Part of a small language model's weights: 7 heads of 64 (1 for keys and values).
MLP neurons of a small language model. Each row is named by its layer, matrix (up: input weights; down: output weights) and neuron, and shows model dimensions 0-191. Each number is 500 + 50 x the weight over its row's rms, rounded and kept within 0 to 999. Numbers have three digits each.
Before each neuron's rows, "fires before" lists the tokens most often just after its 100 highest values on Wikipedia text that the model never trained on.

fires before: "–", ": ", ", ", "\n", ")"
L11.up107:617437515572441521472482438475517543536503490458466464440398448525508512533482483525506481603461547505527455548511511508500427471476464441547472581508531532625529523458531477562565585511563554631510522528444451439500524571496533462548535571467442438523576554600487505551503527435470554550427557533524456472385498470490356509593535536501518397499544511463449437487496499524478492542493466487404566525550524513456510511414484476548404490605412478422433427475487553484558540489502626440519400477542494435502488542451405459435570560485512551475429454551592466586561499533460530578
L11.down107:453503571423534437446526576512526411540480463495491588557454469528438521503495410404544558433557503495482561412492480489551576484457556522470542502474418522504506547471594503489493574573446452426415519523490492500374517521486555525454600467535545524494534566509509475499476469572453439535610502507501535527525447524548528624485506520558537455529409347420544512478497509506599481481491421466529515455448439455598480416464489559585557542464569606485484509431480543514578537573520439545526442574475444523407597505541528542499527397524409486437463498512537460514435493470522413527

fires before: "\n", "ing ", "ance ", "ed "
L4.up1446:615452497564442463472497490500473535598494545386480509546513439452596490495635425458465433499505440552473448433456519465519536470467535392523483484470532503517471537529448516465464545484434483498544506366569488423512496484594528581519555527574535485547552536513524624503414559530496486548488488511493551435521387502532488514420482555489529464581527413535521575548464482520511467539403435472540467478538530430479489474480430561492550583487417473424494448427510479444469496633525505523562433514454419458492576475472464551493507523531446515517471435497568516483482570444470475505
L4.down1446:480537533556512499533478446513455537543469442563526543496497541394524583505511398412541583503402533464512578455542562430573570550535583580467470461461491535511484460433567436495496520525488447449457430564484480558412650514435541501588441561439489453523529374568550551443465503455435478401566442505475444481399459507463457613468527469490444459522486477518465448513405543507519528570477488583491489539451490450512554485417514555468497468485455462578502425475534517578537466474505530559476526460544457486509492421437532523535469550549498484485519521502514506476524466535500385554

fires before: "\n", "\n\n"
L4.up1069:604480430497505457464481517425553496504550456570481460439466480459524500579512394453549453450550496457460553442505464499501478526539501514431499593522496557482469550474538515497418596536530547378464444390565486520539586430515479583560565468496567526577565475512424495514565504470571445558552472495506455507482440528477507576570457559506539485517499463467520496543502524463584503459564530468533533482622533466464576509510528500497556543511450524497404455541457592513482494504451559494585425526538576473557474454603411436492459482475514431561514463499439476490531454480530576448
L4.down1069:510481507552467522505552535507538509548445533470540441502540466478507459481535460430557510601476563416589419494519533528440553519489604476565534532460456427602510405596476566474512525420533570529468485524398516375514513458491565472375483450504500499470505452542549556597452491602528527556521602473527526482436521607490536558534443513486486569499469463474470541472521617437544469484472553588424562524487507368532564557433448579487453589474554499567497520413491534476451472428469632534529558482504439556553528544470575503582561505476424450468484499459517491482565459476508565525

fires before: "\n", "\n\n"
L8.up2:444518444511517397551482524567491478401511519519478483529568543458526430432510470505559568488525544486441531511548492392523531440541513579515568518488522518532503517504471476509546466488516443555413538560444544441505463466485511515499548532492478541533533562632495543449442567383426412473497504514441463540440434453525553588584465501429495551425631497513486568531409580557540585451552523509486518515528429527521545448400511560437568512514557581467473472512494452515505490495528513402510511591519500507526509515524464545443561456479595439450429492517501468525490500483569464600
L8.down2:461465464409466434483463453581541525537440494501496486512557540531534588484411499591511494484525521617495473573555516456460440483422486491463605401540550483487533492536429486510459669508495502539466507596472418498543517519543448523591445592489486561530516416452504549535550571502493488502492461505411470575440541506543430505499503504453459529482516545434492537469468585427535534589480594531525500525556593513528518519554473579509496554448435510569478508508426420499484503552515457508514497527438420427581500607553470469391539540496491473432524409462544570418438488536572519433

fires before: ", ", "\n", "; ", "-"
L11.up192:469477387539493406576575539395477374458556513443519429463610491481501517451457447480555514518469572489402452489493428493596452511455416521520553421482538495447488439561452463443481392490440419508463493575515417466540459546529558461492499450467454332542512483455514536470555487513476537518540530409488500514436534447523536523606588538457523491482457457510548510605508483496516485532539471522490533502533455566546427562517529599550441476552511515416565464513578471453562454438433473575490409509475587474439484419483553462507539548502485507469504405556507609462536472513455479420
L11.down192:559552449493420485509559578602428408558457566438497562529487586591519596503434496537558497511527519468452517480582426534459534599437495449513430491479491383504443558489510453432474533492542545520476447514464498555490489474475459497535459473546491558499524621538475432525606600397467401404483507480559476495456528448462457501457423507514497571502562461409516492512610492514528530541503474511500501452459429484536461547545439517497488478520419483466436612541532465466544557525496597573551484559509506453550488524527513403432501513521571586485452474511490515445570500462493456578

fires before: "ed ", "s ", "ing ", "of "
L8.up1633:433459460567504537508558480589554535509504596505450405507528384548587406502580485503477555539498557408507451449543597453495536516549611409529435515518538490551545497514501509386493473520463497519502501584455436348451505581583520565484452538417520471508445516543491582510476434476583465457480546422558501547492524518531415604606460539443495593580694486478581492428481496434465477488393502546564546531516498426523408448476529509503397442525591542482476582395506401504418543531506426490573475552543467422469527510525459519576432531488493473520410446496564462489528543528501462515
L8.down1633:454442514512472571446476507486471399555455515506436430511452507473515575511483543547584547451544456530504476497586525471424462543515478516545517450496397502468530530470574479544451446476598406483521513413473493530504472503555530444396502466534517517458537421548490450450428578456460574559493492655516452447528456525484486506626582536517481512462396541475509452403490524466455508513463474464463516442522538499495517471498501488488512444390470501546478441520536459502525545507473459554560420457583544463455405528428480463477498442426517476461486480594555412552465533439398562545

fires before: "ese ", "ian ", "an ", "ia ", "ia", "a"
L8.up529:480538449632490572467537520511491474436604534477489429458567576516522542528507411334554495492528475409519498516489564475555497455442552456596447500542469521508513464554437514491471450550519487522510569593457446405572508502573527492595485550438522451486490526489446539518471467441492448440562524434494501550527436448546459431484523550482427525485549553465488492437529459526558515492446383493462493515530462528560366599416561551481433563577525538522567596466427436449526489505501504498470535597535528515567497471556531424484537448474537458454546588492540506516433508524567485481
L8.down529:502453458523528456485443516438425444544467559463611534519466533533469546438544443466462596559520483446494449504482506553466519461435537519476501540572381534457552541564428500492525496591504551513421372502477503520570578501417469476500466558503481530525497579533570521526467546383409549473546474484436514562496449586452473522501508467458471546407495575499550522435479449497391500577435521499519480501552426426587528459463540562452522565440572551535597494478433458446540466447464473462553524495558493490545513522587490451505520404509488482493566529575416538560514537519518496537

fires before: ", ", ": ", ". ", ".", "'"
L8.up360:422465535578408528401568538640522486558436538495497596490542506488540556481551462566527563455517512442439373555625482517553510501529497513533588450500528495505526548543469566457495448507520516531508569536526465507484533455437501394579468468534437571429591579474594567617473545460497520512461629453456497469498453525504508499452400503513540478546491399489492517558438556467582625480491435529464469492472464572507456473538542533599455604483432526508509539556516501483573510526432514481475415617509474496466474508507502454504538512459393522477486532506505471449552470567456443563
L8.down360:641603509466494531508472485444505532387561573548580491534470515535552496466476514401482499448504479538543489441500451584487505437432494469478579520459492493470461570557591437528439572460543507484503625481360528498490522500533568522488577443518427535475516598566497429458521500496558460369549466511475429450550598509523535509633501540449401522425530606522578431418541433524475445534547607438550479476513519421483510489465479530527485465497514622498500462402532510493435533547534539493461502469479581525536493390509486563536496465454513474433508562505489438511574578386617494506

fires before: ", ", ". ", ".", "te", "), "
L11.up1498:475538578506473525411588519480478495570520523579526445459530449541531426467482430498535414514492519473512523457587576500442577511580491462574474502437564550526502551456568470430513413497606474540460555476400433464441492487559511559531505512465492489489523510520493495430529513518487370526537488506492488489449475579560463536564475424460480462578491493433550474502505435566506474470404565506471536463527543523460528489556572554454437482538431547514463451497541486488475478512587523508492506469544454467460520462578540385515471527538462492379499463446601458472379430446488461523
L11.down1498:487398514532467573519537532521507437463536458420565546461477515519554519615431501580565488518520424468440510528467445472488561487455476388533543501507522519549472541566495565500493503442514404560515449445560459522532462516380532462579564534533512568455580388392581459561487502462544523526567481479521459540518416480450523612530472597565580491461547462506583524409483497520631478398513514588463564462421554490428433458482540480551513496469467485519525530478543549499551503442573532469574560510441534480503469453517406480441412461377485575479463555527471472523536536456473525513

fires before: "\n\n", "\n"
L4.up823:483484475481477492484466542542406471551502444539439475390424571431526503504475508416465410431539557514463462498507522431465545517440501463543446530485528573495513522513484494511554487462467549564496491497518433402551481475514466480539532538564508503483572435524524530553520450488484464595462551424566578502451529496558391414420558524489449549441575566482554447570428496532446536578499435541426560605513492533482492501484520487548500575474436456454574409505562539504474367442476430505412377462555401484553442502485441557505572565499531586482410528476575534479507520534462561550
L4.down823:437479417466475541509548500573526540553477482511430393533549592466491528444521465402540470481542585557476522506481420503505483438423604410649468419576527553474502521579489438498499574493473577493445553511499541533552426431531514452556486589581425558535552456574596494546515493532534504581551540565483526529468534614443493481552457516442374525484457535480546513565512453535530521477510500485494539513521547504468559559435574453571437582489392552532489464474553444485467490452504507540541452585490442510510454485518505392444501483497480486515394537411463547488487465461617519535

fires before: "\n", "\n\n"
L8.up503:508432533504464436407519553484510533540465419510427443466464534482570499536562516501514549528511507543546480505467495468476565419535476497542459461509514508494532527453447500465549424570512521499447513452488491517561559453516520512541560551494492492469616516474507507532481467477493561616511533564436511568429535515572489584579417444466569549455548469494591592449464493464450562505510493499546555450507570556491402457464601574472517524529488490462560526430570505447488557428508505534520583577482537529493488524415464444582480471500443475413427513436513604465545511478555504495
L8.down503:577565525506480377494492390504493420423444607473496526464507478497406551517459435493488443456486552507509450579453492473478478485499526507504520464529546520482452484562383422471545541487498558383439486489534543513580562483472487503526422591482489595467526438520611491478529489547547501528499434459599591495483491561523494397544514563406533505516540513457522419446497426520549546549524540519431509492420592578560550512391558388465514519567468424447454437455473492568463502481515499471518547484488474476609556485487605485429537453516545498483489474511467507458460517552587486509

fires before: "\n", "| ", "/ ", "\n\n"
L4.up1592:433519452490536423518511515500472437496457505449423509361521433511531551421413454400487552522536523538476520532557490563549395541551487455544562497531406538506496568565520384491490510447444467463506582504528471492458534462510410560489485574487607476486519450531538503486550490432449513565426536607406448521528531493547542482582472556548427531563557535475514475523434578468510581536481483520496489519566405547515616462535477535547504444575511440509551585558583474442474427548531554530455488631521526458525398507589493477445488383456504406495451563468433505470412441477487567547
L4.down1592:561421555399486533532491468553559547507405545629497470491472474543549503457523496452510497544503473568450412538433481439438429519431556525603442383547463552459480537528514580469551499560493523456483588530523557568480456514521489527489527421517549472460522551423534524370478466538564635536486584523571563469510499588569525451497507469417554447523561640487581514507441503510555600463422469518535519490544607514453503518553547616496505502521544488442492480524507576460504418481512479506487504431526607385503506553462376434565495438537474456472388444461570381579489448501432484514

fires before: "|", ",", "k ", "f ", "4", "m"
L8.up1499:468533392448472472562512490545443383524470495545486419512608574480590432432578513418491502453483554527521572492492500524542526456511537597516528536454552486505549557432464550517514521401465414566567466427512528412453612464586488410506569519480488536500452490571611510450450487424584440565444452434511534547479575523487497478426527461478507609511574506484545505572410452487553463515497503488426413520513524512449507524547496582561440541574453558488477599443469483490630566559502561514501507519470456503486574459542429543490578508448500550503531451518505580468488536581481535552
L8.down1499:579446490537378586498449535463521510458572527473492510475460532499509490611525493553467441420507435516501497578487378520575447545436579438518528500547494437519468537495421609515468488425565614501510495555521493388495532464481576450628510481474490520512524480405470543467538412549522465462539512464414514395568499596500495492476518497559515582491580440529562537556506609499489448533522469492461525491458568451470466562574380563448525440467514526483462459635560567485505510523594520524533470453467520500495493515502520466562473441470444483516457504513542498423563483508553442512

fires before: "s ", "t ", "ated "
L4.up903:499569549585429491485548507466591507466496513529432470542540509431557553556516517584533443476560502539455431479542467473547532417444520395508402506553432474453457514460517431418488563569516434486478480507480518479392466566513586553562616457458550540480527507487480560476469405533524451446447427513595512483509472546517526503535475489534551514548534409495567456573399525417525542425464511491515506572570460492430549492391503550549443440527550464499522477439565466513508564556507513419496419456536510492441552592569481383442556617407429453526448522510539453482452421492455595500
L4.down903:586479492468476526461511480482400520529515483463535469587440517528405511507492398448574476584518513467523568431534528482387514466480570594509596549428550545533604438542510438470536485451541563536470533437460425581558515406515512505372513446490578422543518529463444522486569537552565508539551595440428469431475530486479476510577460490491468441411508569507582361551493531628459583442541522464491499489497438438504470465538474548558516507479487537560531540562559434477455501421509483526492600494521460545531496379441474532466415381513488502519614601428505557514450582541391528505

fires before: "\n\n", "\n"
L4.up874:377614468532544538517508484442565473437512544473533518479505452585527473450574450575476549416548448489553451528460499483460525460509449536520439597536529519558475507461537559406488500389548481463478587406503535461458530562515511546585452425489527411530531486553508560567493604498490468436498427506515524505605505541576520538495568569461526592502571565492506515561477428466479508504501439525460528554554465462450533539473457556500434438473522513405430496427487421520462534528524516518458538482484397516604514478540566451444500454483623449536516500503426488442522539460446444441
L4.down874:581373445541495464493460514449461388501394510537527397506435464413571492555515447480511562500493567523512514528597618518548460523520546667475518505568440509548439505511407482460477506522559562525507408571476496486492432493471522486485434510496505566463517545522510483500491510522467490516401558496492441502488574453454588535439471438511475495469536552565460590421584567448516517523412538593574561464477490537440480460480606426481438573498432493565499458507521459458465591517607501556457481509545440477468474549442442424468520469515481450447576436557574537486506557533503518505

fires before: "\n", "\n\n", "- ", "| "
L4.up331:513491460400467460567509444507449626547549536507500502466511541529490504497557492483513613467566598519414461533471472517517522507530518557550510512484557519417442486478525471512439547445449576479403510510626480449461486499513490457469478417420529479518551509526465494494546461426510503513575566485510531531527442634476492543463537495514487564453585538501574602555447437512542498400496473497600473562538418486471525495493503549493537438413495496540533440474520463532493386506527463482435429566531587501554483463407436503498496396356577479502446472536425448522449599507507589510
L4.down331:474498504485408533588560450541523454450482546486472568562480525507456514472505476451483427517580407491538535485511523552529451524448522539380640416421537514562509558507475501524453561388491480353486468481490533473433600553539493549533423590518521477401425321425601503553497476538504555463433490507489562462533486510495452546564418464588468463506496485490451481587559592555471487518528455463436590526564455588478513503454449478477428580494483440435487555493460441527485465391543470518576515427548464571569511428599476499465482570510508524507498482488558455454606422491398507550

fires before: "s ", ", ", ". ", "n"
L11.up301:553458497463374452587511520594541512471522485496457586509480569491504548462523418482496506577580627512445500413479558522484462539517437490545453512439523494411546531547436415521491495544602487587568509482510518431445512477489435542531562503421577515452578545562441485474441571484512529515554451495459469513519506592442489456453512493432474408431503463466438535487430494494588423560455415505483503495587429463547505535437531592498421532541392471542550450435557522574530571467558498465472411488487498547490570610490535451490383497474524544555465579568452432426505453536448567539
L11.down301:486529501552410483491464579454411495474451458567524514605452404479573490510510600513545472458533412472479444536514475577437545545494515525474488534510489515404497511479487542579435463486525526430457481637538544490513378585505415467528558538557412534480482412486579476537620591484591541582543532474595511531542522576527447466514536481473497602612546417473495544470528600535532519472507484414565388572422557515483573483548495538528549469528512518590446562470593553547495485486507545462462577488451518456483421440446460506491510390452523510574508476455486559442455440478495498510

fires before: "- "
L11.up709:494442500481541491499522589407578501531461440585442428476519451588566440563563424453611572471438470510496427499466507530448504439487503528512515488533556514594562477556470547500539514482444494547543521572490412496571542420513547534416503466547395478458506475486509462459484473426550544585503554385457430512433478500478563570578501507444489466449490412477502473501524460483497534520503612565514465529564485459508522475446450467494520436494415549482539502497500536482602548494508432464455441453547566454544574603538468437443479483467457501461505419521462555468523585388501499573
L11.down709:484546464391530473488477441573482503498444472473437583395494510493403562466544521493446445522501489498524473500541545426497455574494595600491510514497493459539432544479500477495400507470604456518503447519553504498473498524570490435382490549418542507522401448536512487484420401549488491552567462589506533383584444413599426562487520586548471493488409568441475479512515470537458450553427497467556514536456481454492446460473529438509461477504544492457527498516486475471533481507422431562539565497561490524551544495490542547551486433564526559575534494480446463510442507566528442490

fires before: "es ", "ed ", "s ", "e ", "ent ", "ing "
L11.up1718:448470495495518443532579572554564521518541479474541498478509585490547539607615372487536535582544536457569432519439513452528602588457485545522522545411494500537465521449481447500566602624479492556479494414411463479524435427546479529499454539481517572532498462503506516525512476443542461557493567524425596473471473493504483592572560439418496404624563466495589484586493489507423415439450547593507498482554546462440451582520510505484349504502456515393539459469457450500417419481484428400496560497487546501515507408528526501442470492495499547530556482440450488485447574485518497585
L11.down1718:499511373489458440411404422494472574412493539525494563497482500548488576523484617529528540532498425516495424563569468485543522405568444512530608477512466503475483541377521526499499431455449549491479557500508567558482486497467441462552527396427524446464499598539512488481510509474472505511486427549576392501522578545506553535484500484527435562642534385567500524489571516446486512430457515504430516451403424375465479532538451463524468486506592492469577544621468513513411476412553575515457411519464513526520534468471457541534525579502515559493515491541533476505552499586583513505

fires before: "in ", "on ", "at ", "to ", "with ", "as "
L8.up591:491466447503460470414495576416524413549433436482529460494503538604459485444474445480507546474493553511545467477554500479544412451557571561481465537375522578549543511491485513510465458478465553448483460508448557399601498560553546459517528555488457454479466480594394435512510436534496367495496579523429468400488556424535592466477527473520477512478459561510491555549398479502580600523489439536462471529503464588511599519475522496467470602556486543468644540487427507492498580515482469538496512472520453520460542514445590496568411435510490520473502470500487445541528463517530546583
L8.down591:614479507499500492493496576541462519512446605425567384441499509553508499568536486529510448507477432574455531546493520489494515481488469489565515511607580491458464485548546447378494464497514399522600499530494467393482477440540499454474541517503478580525512514444526403439408601522505545550471536517476525552429514638526405524396486384567562475513520470485505511491509537452458499536499576525500491490484531576504538515546573523524575468501515494472439487487603551437460441523540514430511505565443571591521460503518508498413513479485427629474493414559462418475490554490499522542

fires before: "s ", "ia ", "ia", "as ", "is"
L11.up170:554510554458593572473527523411452445422501598502465487558493549615574562531467535526490498439456514558476464501523436457485587468421532487500536601450512589519523570543487530519494483485497450477531497520500452512464422582548429479567445502472436471474491559393460558474572497441491420554483444396573604446518520448529531474476523468493455495466567460525509472497524498474522569444438451413490450518490434498534525451520477497568479488440503491407554490519553440506461510445512519520515484423592543553489450382432574521466503455551458633559519525519495514544460498494541463460
L11.down170:460547467541488462519547540517522447525478477543537565481443585598466554370574439420519478621538522556509539522499558563371432462498423432548429493522530529492561532427537495526514516493456548495476560576453622506599531435484493513457561502500527538518529493550539456426554523518447433500544487591455420575601535585485473469531419510523568475492421439438528563485494422440469586581462573528503451472421476532409500569526462525443490536416434474503418481577483521485519527547487538466543566581372486488568442482531456495460493457538479453461482459513465508487471542475519502525

fires before: ", ", "of "
L8.up1059:460488457520514515475565594515471503526542463430513489553495469478469532492586607506473564433459482601462469478446478475505495503552597438587504453381551505537455417555437523470439434537406460452405507482402413454506526486530549442564529506534600521484416468557453521621436398577462567472437576564494582509439523511513522558606553426513447585451533584535544462610506509504476566545499525530482505584496527445484563596475529498495472451489547515500539553521490463529413386578465483501489488488453506521481477439485502427500481544436517464503398368550546430467515594508485539562
L8.down1059:576456539496457612465594446525558564513590571397529481556458557517447552507510484446562448544594477436465532465370459477452461469511476561452528470553517590439460603430474395512551641490514580465522540523548507413478473431626430528487499554599486569452512465489470430451505529499514468465512427566507497540504415450496467494424386525558459506494499406459553521503570551398483504546548459507488491426572493525558470470512431515451636451443429514522476522487441535465506416540587454426546542511613438591512513486454484469515543440510414510520522540508505500456493456456463554482

fires before: ", ", "s ", ". ", ")", "\n", "ers "
L11.up1791:569549520479457503536602419581441493573555513541543345505558558531477520399433532513608512521467455454469546424456490556523487463493561499553511516528437521516487532507522521569568527514554445475451619483392430484555461549499470468473521419543565445462467538435531570442494518515491510553441565592555545501551492499566499463533579479499520510577597565445515562575503522510446462425451503477502529455384392482548543513538511529542448458496607567434491546526494395400514483410485494469542484574479544414507477492492487455433479554456473589496569471448511530574506532435468447554
L11.down1791:604480474544515474506559534463573496488572480472503603435515514466383435529503535458430519461458498497458505491507475437479533486527496449521508543487528449438516408531522529426485523540505461520552394471459467467510508472432441539514535494484407449435498543504512476533578462470513440537510426538447613566547492511340435517442425546559379467448431612449513501573538559542479462593426492480464559483494492534414478467507583595537507471495503498460430577544508524577483433525556436526458500509445432559562543452529548530466523357549464477522542483541451520405420491492560453434

fires before: "201", "200", "196", "202", "199"
L4.up686:523553406478516558551506532484461415521521583545502563526531584593564586474542499422469457513484506401508451501572451421562471479484552487465392553503551516423554465432478536514448520426510459461481495571443492485550477533501482538442555467436482460487438510607471554459451497560432422513468452490540592506455494608504465500520520529476500580488457527534450466505457551488499526576563403508545478559446386570504490543500577448506479538556606513466443596518425470558516467605495449494493517402455476498575463525425414576544529425446534506558543551492564500552493589507589456591
L4.down686:513580478550437563441481486580518500539465447486545594628468451543466496558458470466482399491557505460399469624501438525478416593515524467407495566541548487506435458432485436433512549436530464474605467539532484531512475505471559416546439540500477519460437435483603541574520546462448543525486495543524616532572554552474394578533587538469495477451464545579418445394479527442479414559528474518464483532436514516490515475549443506452359512456419419477472570523459492501577460507455409462489590475537506480487594480541561465524578478511535500535592533556464526524526512573511549454

fires before: "\n", "\n\n", "ik"
L4.up1403:473430443509432616459399570531538450539607507477517515474516476469577540448545520421410517486450464444505540589472471451480497556486488500529537493470574537468459491581456601497529492463514599538527458490528453464597513461466455533552504487527470577550468512507480501431406488443505524577424528461511487527507562510459530571548507503520535488517621478451536498535478453511450514550522499509506578596561500492458555586494558498457588438482438529433472461448498463504427481504538516449468474415582510540458402522516435480491555603468526490521485455422490461552416543515513583564
L4.down1403:515413437455566565440562534464390482546501566506523425508460546565510525411474442498494540435564541533533545464527487460491457581567480543491537454530532496465524523394515433536540454460494554482439539527492507575448501478410453501436526528492599522459515427506594550472413605553539550494540499466474466492561479504488567479533458515507501450532521472537544552516472471464519542392387534463425553400460422448540533441443542479445476556430477485527574478513567491527481581614390547526549481546443421548475558590414433487489513526469417505432430521483633488504504486535488427556

fires before: "s ", "ves ", "ic ", ",", ".", "y "
L11.up1008:504475551532464556457556532465461433503477475605382562562604473528440508503535456438513485531507489524402490495455539528464500491477502534501486497493551503548485496519547506484452551432543479553510473429526488470514438502499529469541453554555488434551583440425517454478465424504468541510465508510474567568459538526506486486488528526490539503541636460554544479529437477432484553473440421580475499544476403526495439575328455477531437489572486453486565567443488511410492525554533509443504510459479487515481548476558513480503479554597447470525431502554529502505516580455479510415
L11.down1008:503585563510551476572482531461512527505362520506520481399503507481558481396553482527468506483452547490558505594462449540523524399433530496522484497562454554520536567491519459571637501524490518565575555492584532526431501414429517479452517607529529455430413589575458537567549482400517607412523386422531601550513391513463538480472536432508414465445434481517524487534496457501446521448564563474430507451431526564514569515573504525451600485482604526473532528502516422579585505587367430442462404538559503547501502495487468466504535410519597544456513429473519595610460534511528484512

fires before: "in ", "to ", "of ", "at ", "and ", "on "
L11.up778:471453504522531512481462527463504536448486530506509406549576504591516405496503475503478482443588478453536494509638598495454494478565522467481470528448542552468497479452419520500519500437474464499503504383545440429408424577623507477561536451550471404583511469663506422512400435504559484501424536413458587505508523495409558548417452442484554435504438503445478489523499508506505529527389481543440525527610514506529511494444573467493426530548540518479504491528546439498567467501523536529423486561464429493461455550521532458469558520447483537363489466483498493486517530459461452606
L11.down778:475468513453532403501503460391554548356527466507502568522476488543489476597555520456560491460512458530592478453490565494535501448509521559537508490492497494555522516482521536561529523477481531512548463513429525498494519592477477544331404527565485497554524396484440527421501480506477486490475467542553446442417478478525443474504495509481441524450544536514460489473577399489441504457439461439535514486451515559534601494409550505478427456542485458494576498545517482451541465582456532448460569498511534550553545421486469423572517540529493502535452531515447507512553568404537515543

fires before: "s ", "d ", ", "
L4.up1384:538474423503439450540532524476519524478535460459492486531501610560497379413581537514544470606460477548504534562499444418427522491491580515514458481424574507472506446565526513553497474605527369490543501450543509414480430600542570582544452464486511522475420576499477554457537528534474425533517569429534555502456433507491498491533459533562537573490449444492539471520453513532423497487486523485550438560538387475476426530447473480506522542486513522450413546533439421483458450502460498549401425517587552461419516379559519493421488507555589556507456435484528458533547543497448526528
L4.down1384:492491541422513446514485554479494546468462496500500509642495488522422495500521497519504550552501447438445420525406624600449518527496417464508472482532470562438556573570474464473550548433493546541458474521458570527474553420529563517482452495457553571511605540439471509585516508486530474536443447489439456555474420540569492518645553455435449552398529558492541532584544598523514513398462556537505533507473519375460531565521424414520495461536560586548590443495480559451448547511601541496499567447540526540468617547428459509522374501501527523578464479517549508583586431562525520525

fires before: "| ", "\n", "0", "in ", ", "
L8.up1251:583509505498523515566527475553510436505361489421427455457544492432523536411584492502566508548430535512508399463518421485473427490448584475579481490488471612531532502543503416419496457459468464511432511526525545458478502506612530526572566458495468540581582502528557578582509558495447493514563445485497484476380435533515468617509516576484514459641486407517494539618503490460472578479404537482472433437445442577435543450503495543504451509424496515530556598482558548489476513504512496515495409565411492463516509515440524553492517556467422532530455487484462541563456457473533548552
L8.down1251:523482489387541486475494541484502519572426488472503505503488474512541443504422508476474527469524463494460542558351532485534506504580514586537536536417418446576534520382528453551494501458531531442470534464495566422492469517481551509516491506516494474519425467470543578524499424466476435507415494481507417542575522612523501514522492469506460508475485526519503514466520450549472554496522506526501490567500469352536421476591455566500472413414418469450542532588451413471495525481499497501587526473490503575465543469533426458554414612583556574536472519492460448541570487591509424500

fires before: "\n", ", ", ". ", ": ", "; "
L4.up140:497514553505429443553494540446485494491452541573467616523531536564571495460490430511545482481547497428443431457552482440496502544511475526558428533465428540465583563611515512563448534375499470427479570620576445484458497482468452509565533542477437508427614559540537479507465534490480444448571521489503449454512424502553578477416527494355465504652515454563524483557549520531484612493540468484529422504502525438521542466464500534492549549430458528537495584453482561439539488529459538560437487535559545494500479542463474531502591382574573486479380521499581529503501495453483425546
L4.down140:480530577491470545523503565470495433515518414507549457465421508472455533525437450469483508427448547397542511498563492576486487502560531443512502466443511530536554442483515479484497426493514522490531485575486540395503453444407468585474490415474526564406478454426496533509502586512495492544495554433558504444552504487552482548551526463572418551439497458556578442509450599352607476420566484489524481491569532569487533531589472441434532550510425492538539427408546478543518512496502528467563483464515499467441495477499431434476431568508541503438459459463504481571540554556454571468

fires before: "\n", "| ", "to "
L4.up269:520549520512515593557510481655494426524545462555500548470538490554553526405555587470547413495598519505432505409562456444461489498526514507532452535501474560524565455433489542560413482437509542477436512426489563458431509508581538539496503501587424449579561544461454514417474527509489423529502478451488554570539554541529501502510480569519430432488586465421537508412477544505489510476557463562564479515467556528566619472472543450525474459445543547489526556530435485450438518567542508434508447440485507464575539563511446446438583497463502428614511487468546464515579478492513562459
L4.down269:528513492496501445398479495487570549479497355504469494478522569507483400465575515483401580511385526426563584579395573518417585485546549481550593500501527553529483543599593477516522548520462442584544547560508466502578471461423509537465444489484560588363377557473589546577545523496547587501485551482551413584506513433507518612480522462509473585516396513488422426510469464529556528485491479493445548545473498544410502467586540507471592425495462575541415490467534470473529468524498520527513583464493521545534490501421545479486571446486475481462646568469441506523536466402499432567

fires before: "\n", "have ", "\n\n"
L8.up702:515534516473455474488446530541450536484582499486495442441532446479549489509456529425521618418586489467475527532482538429527516444542533541522468426423469479509503530587375459469524374483462445516537596504480470479455506596556546536563574507514496564505469509559535467409519491402503502535470504424529549608506534492511537456511406461459460502466500542530504489516463555535428521531528459435551503408574527461494570513446555519546485476491462528422480497366495590507514468414509489486458518553565509487454457524515551502481445455454564513377506483564455385512525473520538510467
L8.down702:505519479453527467435416494449536433465422486503523533518547438439597506449516462425559387553474502609549512513526530470373497502519519436546498418513528463499482499504434471370454561503512477438460446493489484450514553487477411460499397583520482531517583457482507529567464507479452523533550515484452467408429582392564534463510504486524513550533447468522467516581522516449515510538593550537537526459522555591392503461474580564485548609553512467521417542468416506518537535511625502516488564454482495570492511584446386465466587521552513559559512427419499513525495485490545456524